{"n_layer": 11, "head_dim": 32, "activation": "gelu", "init_std_up": 0.0262, "beta1": 0.9, "lr_head": 0.00684, "final_lr_fraction": 0.03, "batch_tokens": 65536, "doc_mask": true, "train_tokens": 641800000, "steps": 9794}
MLP neurons of a small language model. Each row is named by its layer, matrix (down: output weights) and neuron, and shows model dimensions 0-255. Each number is 128 + 32 x the weight over its row's rms, rounded and kept within 0 to 255. Numbers have three digits each.
After each neuron's rows, "fires before" lists the tokens most often just after its 100 highest values on Wikipedia text that the model never trained on.

L7.down1260:076130133078172101143193229087093119173098136106122101124133096163146169141126135084108082146143100139087190151136161105171108093107105120142066137093137140122126118121116125177137153179184130097066127117112133123098107168126176102172113160129148142141123126122156133123131155101156112143141110112131182126122168119127138161101196096120107137111104221119112130114125118040124068133091132145175090053124157181115129174136112101118090162106121109125162081119147170130160166105071118129172116109087128106121094084127126149169080133179100111113133190124172130106130144130186109128147098119113191133145131162095149151117144153189170176094117181131188113124140087110079124121114116086137147075062073181239103123104139110157102058111170109077153114132127129164160155184077132
fires before: "5", "4", "6", " |", "25"

L3.down1121:181119189121081149100094167202127110197139066082154090178154125113112164151167109108172119103128180098152151098139152150138159102165109159087159103084106135170087097103111182181135157211099162119131141131090114098107146128117095102157090082155130120169073120170106110096145195100154115127141075103139122114178130099113125123098177140137110130178174170101138112053073110133118121114103163110178109107097090177106185137131103096095123132173143172099123151160125126151086034122172103108135127141141142125109109142115124093128167183155116152136079133070098115163175062130124135116118126116128152144079128142170157063132106118121126161139123135172135130136134179077124135087154135088124112131105147110110096089113108185115149104145149124166152127103178149166177114125096098
fires before: " of", ",", ".", " in", " for", " and"

L8.down1078:114136143116109171153098184146121066127160105074120083154110138115088138096149110105114110112134127060167111140110130162149122085173096136102092172148121131118167174145139122164117158152177118112138187104094133206086096153082126091164179212133148121104119091107163122124104107198083092133084155154172127133143091135153167145108138117169121169134122149164108158149092114053066143130071111106140160126123094105118142093085148158128119176092215124102105195117095132114129119167118108178128126178153137142082123101081165118169111182095167106170090109107131091126074138119114092182118126116113154143141165114132165140093146106124104154118123108138126115201109118045104162158089135137176103129171107090147120123099162072116131169111127142044155175145138115119110137124174107
fires before: " is", " was", " (", " played", " Japanese", " with"

L8.down302:137122117148131149174168152151116174156078129199111182126064067117153173134061133192124102104100175165117126098169135136121075149098120118188141128102106069092147154167068128083118070135114123202076131115157128110044126095131158111108146136127113162130146100111123108096099089151133132145063139126119115165124163125203140114169107086149072127098157116099172129100108145092163129189086161129084097106068129071115143139181139146167133139152168096061131117144106150175146160108134116136172092122126084112151098097042084132165094131087092099091154121094161139116101140184178138111141113163108180128111183217125153131194104128124128155127133179141145143195085088120126139125135153128123076145133133094107083090097124102137098076099223078148191136115131102151132179141118100
fires before: " |", "%", "⋅", " km", " |\n"

L7.down658:125174135166126135155095110144128136127139173157119137117094164110110177160096121101099114122109110116134130127098115155161105092189117141134093149089111111158114117110143103116143164147128136154126191056115112137141178170194117142133164119131168136109115176148109147125185173204120147127141117139071209153177150109089122118096135131137158138098100181084088132104061098149065160111166154117184092138143077196128101039130125108145100084162120183125074100092122166144143093092070175190066072177151164166153130133093074146123164123174122156127073165100143142162073108146101135114084136157128122129132155080066136089130095141139211134126155084153130172081065109168115112159161090150164144144101099131155137118072072139122129077094166123143152127191136074140121108098154077
fires before: ",", " he", " the", " it"

L7.down618:138097085146088128150110134068137124127171053156122131101071146142155162119108064113117129154172112171119110097069116077115094080124134089153165115220074137167150156117157154145126140141165188148112119126079161093194073134185097141163125097143103155149093159125099111137108063147188093125149076119098157121120164082147138181111154150056171100137115076129168196140150101134172135153138142129171140132136104139153127094203119146189100123146093116062181185143105113081116166149158154092142084117175120157150186148136188128120105182144146168133104084193108129118148091123078117101150125085090124150113089103133174185165146072132100065147154070161097125090136088142092139114111162136127180174092116153097157094084093105138151121204164089105093098131147149089130135155138135
fires before: " |", "15", "14", "13"

L7.down786:090203120124139147150148139169101173117139113128143091107142116129128147177103137081135125148132096063096120112128136141137097105104093110020156156111194166128134128100164152134058055091138116171129123092153135137113096153099097136118107148154136133131115138158136133192113151147125155093150105129119057163207083161098180105103121171142142145120130085156094128114124120133039092164133134127093138167070129192160088137156149139204118091137101126178094160155117123056105115131160123130137106156179117179137129171112152139120128090088096196063143112187122133149178101124113158158124076087093083086116126105133150110139180133154057116138101194157110126208085122135135121172131165137208144102106081137145129176140166134125164133083164111068074202088127100104160161100127168
fires before: ",", " (", " he", "\n"

L8.down1239:125125095046138161084090203124097093177102149086098081102160089123193068148108137165148140093141135159153170102156104140100165109137099131092121139125089126126136090139093084175147102147122123177075086146109107161134108106109132125103213111128133088133107175102094117109127143100151134159109102186145099157138095130155106144111044086111093137143115132111113161110127102080187124073158132111107191106109188153161145067140147114089154178084165132125147107149142175124114091158102078191183099115146133147092156139107137097113134092099092121114075123180124159185132120159105113171127189140087178136197105142134128128102104121093111104165097097067156161151211187146104119089152141137139146140078101139136147169145148113152170161128147119159154161157185097219118124100124148
fires before: " |\n"

L8.down504:164140137141085169147114146106144148170128159080124143136106150073168115122160079162109130122151133098089138129097080177155143101110119134059181098143135159132095164134156189086144110171138159120169161084107183091114126092076131126134147121078097141110135119134167121108122146122135078124067144170129113073115125131098100096096174152135103154090180144079158086131084129140154097101161152195151108122115144180137120185193095176138084153080143160095206137083153123103186085102123058089174083103158159079128097143134133112130099147105166157163050077166136108079171140107082111110126139166147155110137113117173080116169160163141160138104144168123157132168072143075190122112163151090134118090070138120147142128140177117100176181224105163167104116092103146097089148091113081
fires before: " ", " the"

L8.down1068:171169075089186106175148076170209100092157133163161105096156135071115112141128123138181102152159096117113082161171158087144196138130140094167167142170117182104126134089180126137041194097159097155145125076121099152168154092138141133121200149172152097120144107126113120126132091113061178107032167155055129122121068101094121144139134135102103179125079199084108148119136091125113095111135102131168121126191169128133148119137142088143130122115137062101068136119170088132145172099137126168132091097131125147113133135159172075145103140083083129173132140156098155148124177096113140074139119129087143104072147176100158138099097215087148118122145160123127118090148179135148131127110146182183126120117175201163097076153141047108111091110167104145131126171142087155134122104149174
fires before: ","

L2.down568:163147109155126078122116113207185089130150096085151150139058109109180090145176104117149161165113133179072139109182093105139167146081087173088134125126136068093171149089143112159147105155117111175094129140139145138104167106046120151149081150096143093080183138148098122141129138152124129175183099129129091094135138126136070131116097103109147148121100121096144105199096164170151164079183136112103096168139107075178085147070134106118159207056112079112147086112116151150111132163086153188132105081146168119129110151122069113095082155127105154065086157122154142199128099077159133099075100117116065145150085140134126071129091130113167161159123134141135146132083126131112091149159180121125099114136140103176108161173148118147119158116206146098068132098195154083170123141135077
fires before: " |", "===", " |\n", "|", "===="

L8.down668:156123102169183110160107175173204141133080093094098132137116096135140120122164096101108148184162215090163088099154083117142135123118118118094105182089131095025122082065091119176148136166174110092149116132075115107114073147131135149228136106080143145087153113121173081108186110169172102114096123125080126215134096117124146126143099096118126177163170107116187141083108133145182148121074114071135129116140066147124145119100117117103100177140170124121096077122072133168126152092131082138115157139154102110142163118158137151169148180096086126130174137090065065182168075095140132139086138153107182110136095109202130145149181148119108143165143130109109176163139146166155197127147129094114108129111152161056140148132139200162089113115098047130125088154181130120140150076112111
fires before: "8", "1", "4", "3", "5"

L7.down1172:119135116105092113199144121161073168154119131214115148149089150108115150158179093167153078145125123128179140104192174140101141127080208159146121062090115137127139169161144096124103198123114148126145112099169098169128134112180133116035088092148112137120106122120154157143114156148167095129107116126198125082109127112070131091155124103096092119186159151120165168176124147076068097141099204131122141125137138120104177154107119079154116066150147168085153137141122138128130127135158140205167069105089162172172151119061133121068098110101098172119117108111124224074121133138114162176139113143183059123134076156053180159123121112100171129104121090123166109118075129093131148123150097188125092125103125160136150088142141129138095129117184189143080088120101143094147124099087134
fires before: "19", "20", "16", "17", "15"

L7.down927:135150000085097121086142190137161127186118150097136183153126130098177125187135144170107120107148130170163086121125110129148110132127179114148148120128163171200108150106097131117134164180140152098117095117096105142154097142130155064090124122127159095131152136137194150080112095125149120126128118150138131131137164156176169115118127152149128056082087141110191137100132185148053124196072135165118097077094110096112152114134095159191142118134118133152100124108169174139120139114138195166092111085071141124182078107133090125153197101080096185096143223100123095152149100108170105034104154088136177148089153134140076178167102124187150094112105142105182150145078097207086133085068128120091093059142074084135133109101119135090102155169111112131122155133108095104108139124146142
fires before: "-", "===", "Billboard", "M", " ", "The"

L7.down1171:132061136075152102107138082105131126105120199166115085075184143142110126135065139102140099107169132166098118120117113111127103113114048146097131086091198119097143085111128106088168106181158135082119113123123113161082143202135139108137124160119128114048144108152129083102118125118166105177116114100100166053150201108130098108138153179134053125138128102139119130199114169185148095074090150097150129129097097150128102162165191120165123137163105119144162220098116135135094100128100119094136105106127140131142108132170082125119176180105147119121092148172118106143158107157134124135105121165150154164121131113130182155152132095122164139142159199138103120139061182157153126085117116083145135060120200165153130175152107117135136151115097134112153199137142098094120120116108139
fires before: "%", ".", "0"

L3.down167:179139108165144112078149126104072139078106105116121160120147192156120184097127209112082127137170104147081174111113166163096166125085169118097153144153149063175106085091125070187131120160141133085150132164169189103158117084097143148083178133078097093139164139120137114116150114122092083146120190127129105096123151147154160147135115113146104141136116151126118199161105156174130091109087144140133116116130148062077078118113091163174156183120103122158103097113093124147071179160125146085124111115139198151152110156114105159139101185121112111165163133135150152180138136140094134102163107092162149129121176184183156074152149178111172093116122117052134152084118145157119071131097136130120149066184105131129133125092133059163163113131072109092144086128123132179131131141140136
fires before: " |", " |\n", "0", " Sport", " "

L8.down295:128112072148147106123165173060187114133056134115148110173130115140105062136142167104114010118125230175172098100186139176114168126189117168121103116144166154116121126117181151156120165161124123115122156162149136054123155155111100181115130106090119145124108082072155155083101118032131123146070156159134151127177131176109144137113145145131135087164137091163094199177054156118074105150140137152113116110188177057134131139177131101122137122107122155128104088090152076161147119129209110181127079165082120108131148139074155149104126127132089085130148120124075070128085141117077097137165160150157097142168161114120119121109112114117095137144156156128183121113109101092122127090095168167107168087143147132098118159125148146122144136167115096140108134106132114120138129108067195
fires before: " "

L8.down512:120101121134139153132088170113155090096111153037196125132105105095127136139095117088127127176102142170131178166124133120081127150143179163154165140110114116090183177112153140204136153131102118123093181160086118090125077156125118120104123178124112077154102095135158108158160104139126103177120113182124088094164135097176144099057202120100089149141088080113073148131111130097121171166128142082125131156086136133094124106160174193121187152170023174143155143069157149093114123180143121161123055145080112138107086155093135119128139133135148162102136083157135092091120103127131146152112091117099140062067130148122099150089092114158110189134103046109150086173168160158094196126105118099096166076041120079142138178114131117103066148047162111177088112117145113104131124143113118
fires before: " |", " |\n", "4"

L8.down734:182130139130125191120173130157205153138108079139082121136092175139101155088112114119090134149074149165108100141131127151138136113120115050160165091060121119126115136140152164118135139119176142151081167129083134112077163128117106074142175133084150132154177137156121157061111117195155143147126120084129130163077147097107091140104119156132098167084160111127086125142140162141132124115187153128115143119155150100163154162122154169151140106123078133111179148156216079123152108068127123185130114116170147158122097130191128128087152157092165117112182058107182079144143100109076114132148118129141128148103116104078178106122106080196112157090112102103102102058211173108213112120174075069167165180128138117110133116053082092102157163065199100099151106113160082097165147178151203
fires before: ":", "):"

L7.down510:111166200140170108131136158107138173197176077104171161101090111105123115130164106120032134074110162141071124166095076153139165122130113093089100122125150102157092107108167128124127146177132147147144155110138151078095108118208085182109100129116051123141162099132103133152140101177153166116157107148131091154141147160114155190158129151162173095121141127140157146097165112119111079054171108135174077114071110054116145088122121090151124150133215166082116106091153129104187075106161206061126140107174093100091123151144146100150167099111158127155112119096115151161125162072168161071140122078091164113111159146158099104168176106071123132084108130187171106108121097102124157170144121123119169154078121148127086133137119086101122129106197158113127145110150159165139076098106138
fires before: "–", " century", " ", " |", ":", " and"

L7.down384:127102132092152106141156139091194100082074145100111171156113145183111094126144048110113136148123121073091137130151204090164110125185131122160104106158117143135147115132141131136154113097126129082127096161114108112099173172170138152139144079154132166088186127167145118149095119127118084113142149164145128077137121089101103130145178114172123139095106042099136039144087140051162170159144156144112156177077086143067117075096115104128133086146050085192214066154151133121157082166192132105154116168163185127119142109083135169115138128099179136135126165122070143123128093111167105125101146156142122112134124122107062128100138068121205172153104150178126140136121134135148095119127110140161112160175175165136130095140109202124110118090127131110118119163126102109146063085121128
fires before: " ", " of", " /", "10"

L2.down975:193113152144188120165133113099110181135152142096057159106169127163189107128165174156147112094141121144117118123153108134120083105122165113198170103125160103148148140136136110071090096171104116130059140076200127161104115178101150110106164122139097128147169116121113126126122117143068131116195180108159135067074113096120134159149148039178111135128135132206120148103144134110088110158153129171163140109106116125138081195186165176160155104082155159121117166146113099161106104148124132098171097172131113089133059118105082098166097179163103132108125150119046085129105134167107127047222131069166088117127081148137124098147148118101121143126128121116143097104128066183125079099118183115097140098059161157147127139164123087139129148107069100128126142085048163123116169102106110
fires before: " |", "–", "0"

L3.down86:162105133107108086097114136124090107099128144091197165161119093130184104128079159173149180119090040094158158107103169151184183164105135097175151093103092081148198131175138122137073072157068133166107116156097132104128180092078121141087131177115129128142133104145111106138144133129128162154101160201117110120139112131112137186159125154099119094123165144155098160141099102113111107154165132102128139106115144124162143095132117086089111088101126108096107146165166090176167095098092177129111107129174175095114117155087141064103127080143122129132142100177152136111143131113173128151153031098179139097155140131134094143118182073127086145111108129114133113154173109132124145090127145156102160150099183092104155053115103120163145117161145102128116174120165140171173087150159138
fires before: " |", "|", " ", " |\n"

L7.down85:098132147101099157169104147108136135107133088135112179144116149089104123203121071095106102159113161112140133112182194101090131110121223198145114124133206083150112156086089114133126124136172113128129141102109137181150104154097056093161174094120145110129130111141189126132127090142145144132085158122070111096118099126127123126159111075130073166112113111143156152171182102160130152119097099133051108146118124185138175146194124131142121110136145122134073145113108114145141090073165127158173085137122134184174121187141140111120135070078111093116099147122117100135101163135127149072152170078116142138097101166158125185135168122117101143178127205152132103160159118124091108066144144157093137113077100132120109145071167167136110133171062121159154124108149110097101124205121125
fires before: ",", ".", ".\n\n", " in", " and", "\""

L2.down1173:095094155112113157127148115096160117134101107100147076174117136145147070124144117155138132154082184157114071132075159087123149080184097144172147144121153143100140134133142094129164174195143127141156140167075099192189185110094062122079167138146141158137119186140068107156131110103121118080180133146097146112172093102131103185144133098137054120110131146137124138053111135130150152191138156116153075137169107115108134114138088118137143059138048139158108173109155143153134132148171083159128090099125062159075087131144152127139173094154115168090151139129129094045157043091182105131126204146123059158100137169133153141165110196109107152158104131131088071154142159132097142096145107135073106113128087147111145075141105089182070142168128185094124121127137062170151151157177120
fires before: ",", ".", "\n", " and", " |"

L8.down458:149210121150115107133139072108142112163135115221123123114151167104108141098134122122183189137149169143121117113140090122175169111106126114079122110157104103099054108154205122133170167096107115140126158104112101120162095127120127141054118087127145072162111186078122150090094078138188117066106088137117176134068157150099069114169132083129137093152134138154144089106161090143156123073134185093121068082118111160172113101096108099142121140111117112143085107135131159166127155162161132092165109110074148178095187151125113133128130085152166162153117118180150160135150144116108125154129130106169077136091144084099194125174176125098158113162140099127124088133201116099118156120153096084077126137138126051135080175101113138088135131207173226132102159167122132120190195092111112
fires before: " of", "10"

L8.down201:223127047146123090104126100130167137164156120107151121105158173138143167148122093114095139061138077157103136144148126137113125164084140130119048113121104101123101162131128146110093138139120114084168167107122098099124092188170119151180129165142149180144126115136119144130166113088122118129088099160176133181146106105159140161076140095129125188167081148162148143135058152014089133156137114165150068125120112145133166067052134106146098186125174067155078140170184176134153147115092120135088123172088145147164092078088133146106125110149126113100091102134099153132125185200153154105084132102105075077135117124083112100130128132089142074190153182159109145173121135160167105120121113146107078072141127184098165137147131179134124104142094129088104154132173126085111144097132130
fires before: "20", "19", "21", "18", "22", "24"

L2.down935:156135115180139123127130109179094103069121162048148118128145133119142155089154148131083077110151178156120091147102131112107111085111155174104057109098093184113143116110140103118114088052089126175118139149100165120105108136118113155156148161133086133101091113085159056139121106141117133121138161108117105103127157135150108116121121114099153071092124125151162148105075127176174174115120086193074115131149171061111193150169129107166163140055109109092124117092136098153089088071128143093142114092111089158108080157117155070104112059070091127131159121151137140124133189133110109138149175140105179126090138064120153123120138167186114136176150137133106114149198142133154104157180149143104138156166206095144161074182147172122145117152165174158117141101138122115154111148114124
fires before: ".", " Every", ",", " |", "0", "9"

L8.down1198:052128078094143123138120160119121113109119158169107083155118114178082160091140085072130081157180161065152103115182130107106126064106119132147101113081101114086125193114083124083086066090171136149074158083123110085089128097085124142170193127123131118130136168139150103156109109117164139170150130163165127129168165096102158132153124120148109173115058150108124171135158184155139130116118111148146145140150210142055107090141119117108172151082174153090112133173136188098107180156153113087125089144186137105189033122107141134151104116179192111128080123130134159132100134227097142130159160150166135090124123146085112173166177138101135124055154121142118090100137117111132173105144154128129114062131112114147079110159074157150173118146175175110105130152139128101095125154139083
fires before: " |", " |\n", ";", "una", "10"

L8.down767:139173169159118143133131104152141122131163117091161124052119082115104111156103113133151125154145098090085123211112105128187105150158135099019133133093144078119097126135104116151132109132095074102144163141148185131156146183085150138117128093148132110052156093120103154105153089171131174097121087159121165153147121136194160143089159152103119112141152114123108147122109204111088154113101074109151139117144179114097140101187095181172196157111218177153111092151135114114152153074114124136131097070077160134161135178093153157141111085116124132148148147109099090081153116106096181142102187175089118153142143112136122110134138101122131171151134200097195094051106138084127100112132169181157145127039167090170144084084129143181126114146105128095092098156177164130118120163132088
fires before: " ", " the", " a"

L7.down311:106120189189120127115119087113095153128166174057143142144084146067119154138137089146104126106110168123160145136096135140127095129178071142175122106123080043123108121121152060065140147106106131127147139158151121168156100142156187069132152083040116144151129111154143070171115058193146107170139124189193126129123162122169077136116143176151075105158157125141126165109148162136109110160139112096031168128172132149148178167173174137141171104093097101154172127101073073100081124099108088165115150119164183151071161108177153135086121119158191125073107137079149101157152123146151105101116051138136165130096131112139103135123187114118171115093116068122189100089152108162153127119167137106156095163133113126069137096161086153109105141042156103157148078167138141085106144161073168
fires before: " that", ",", " \"", " it"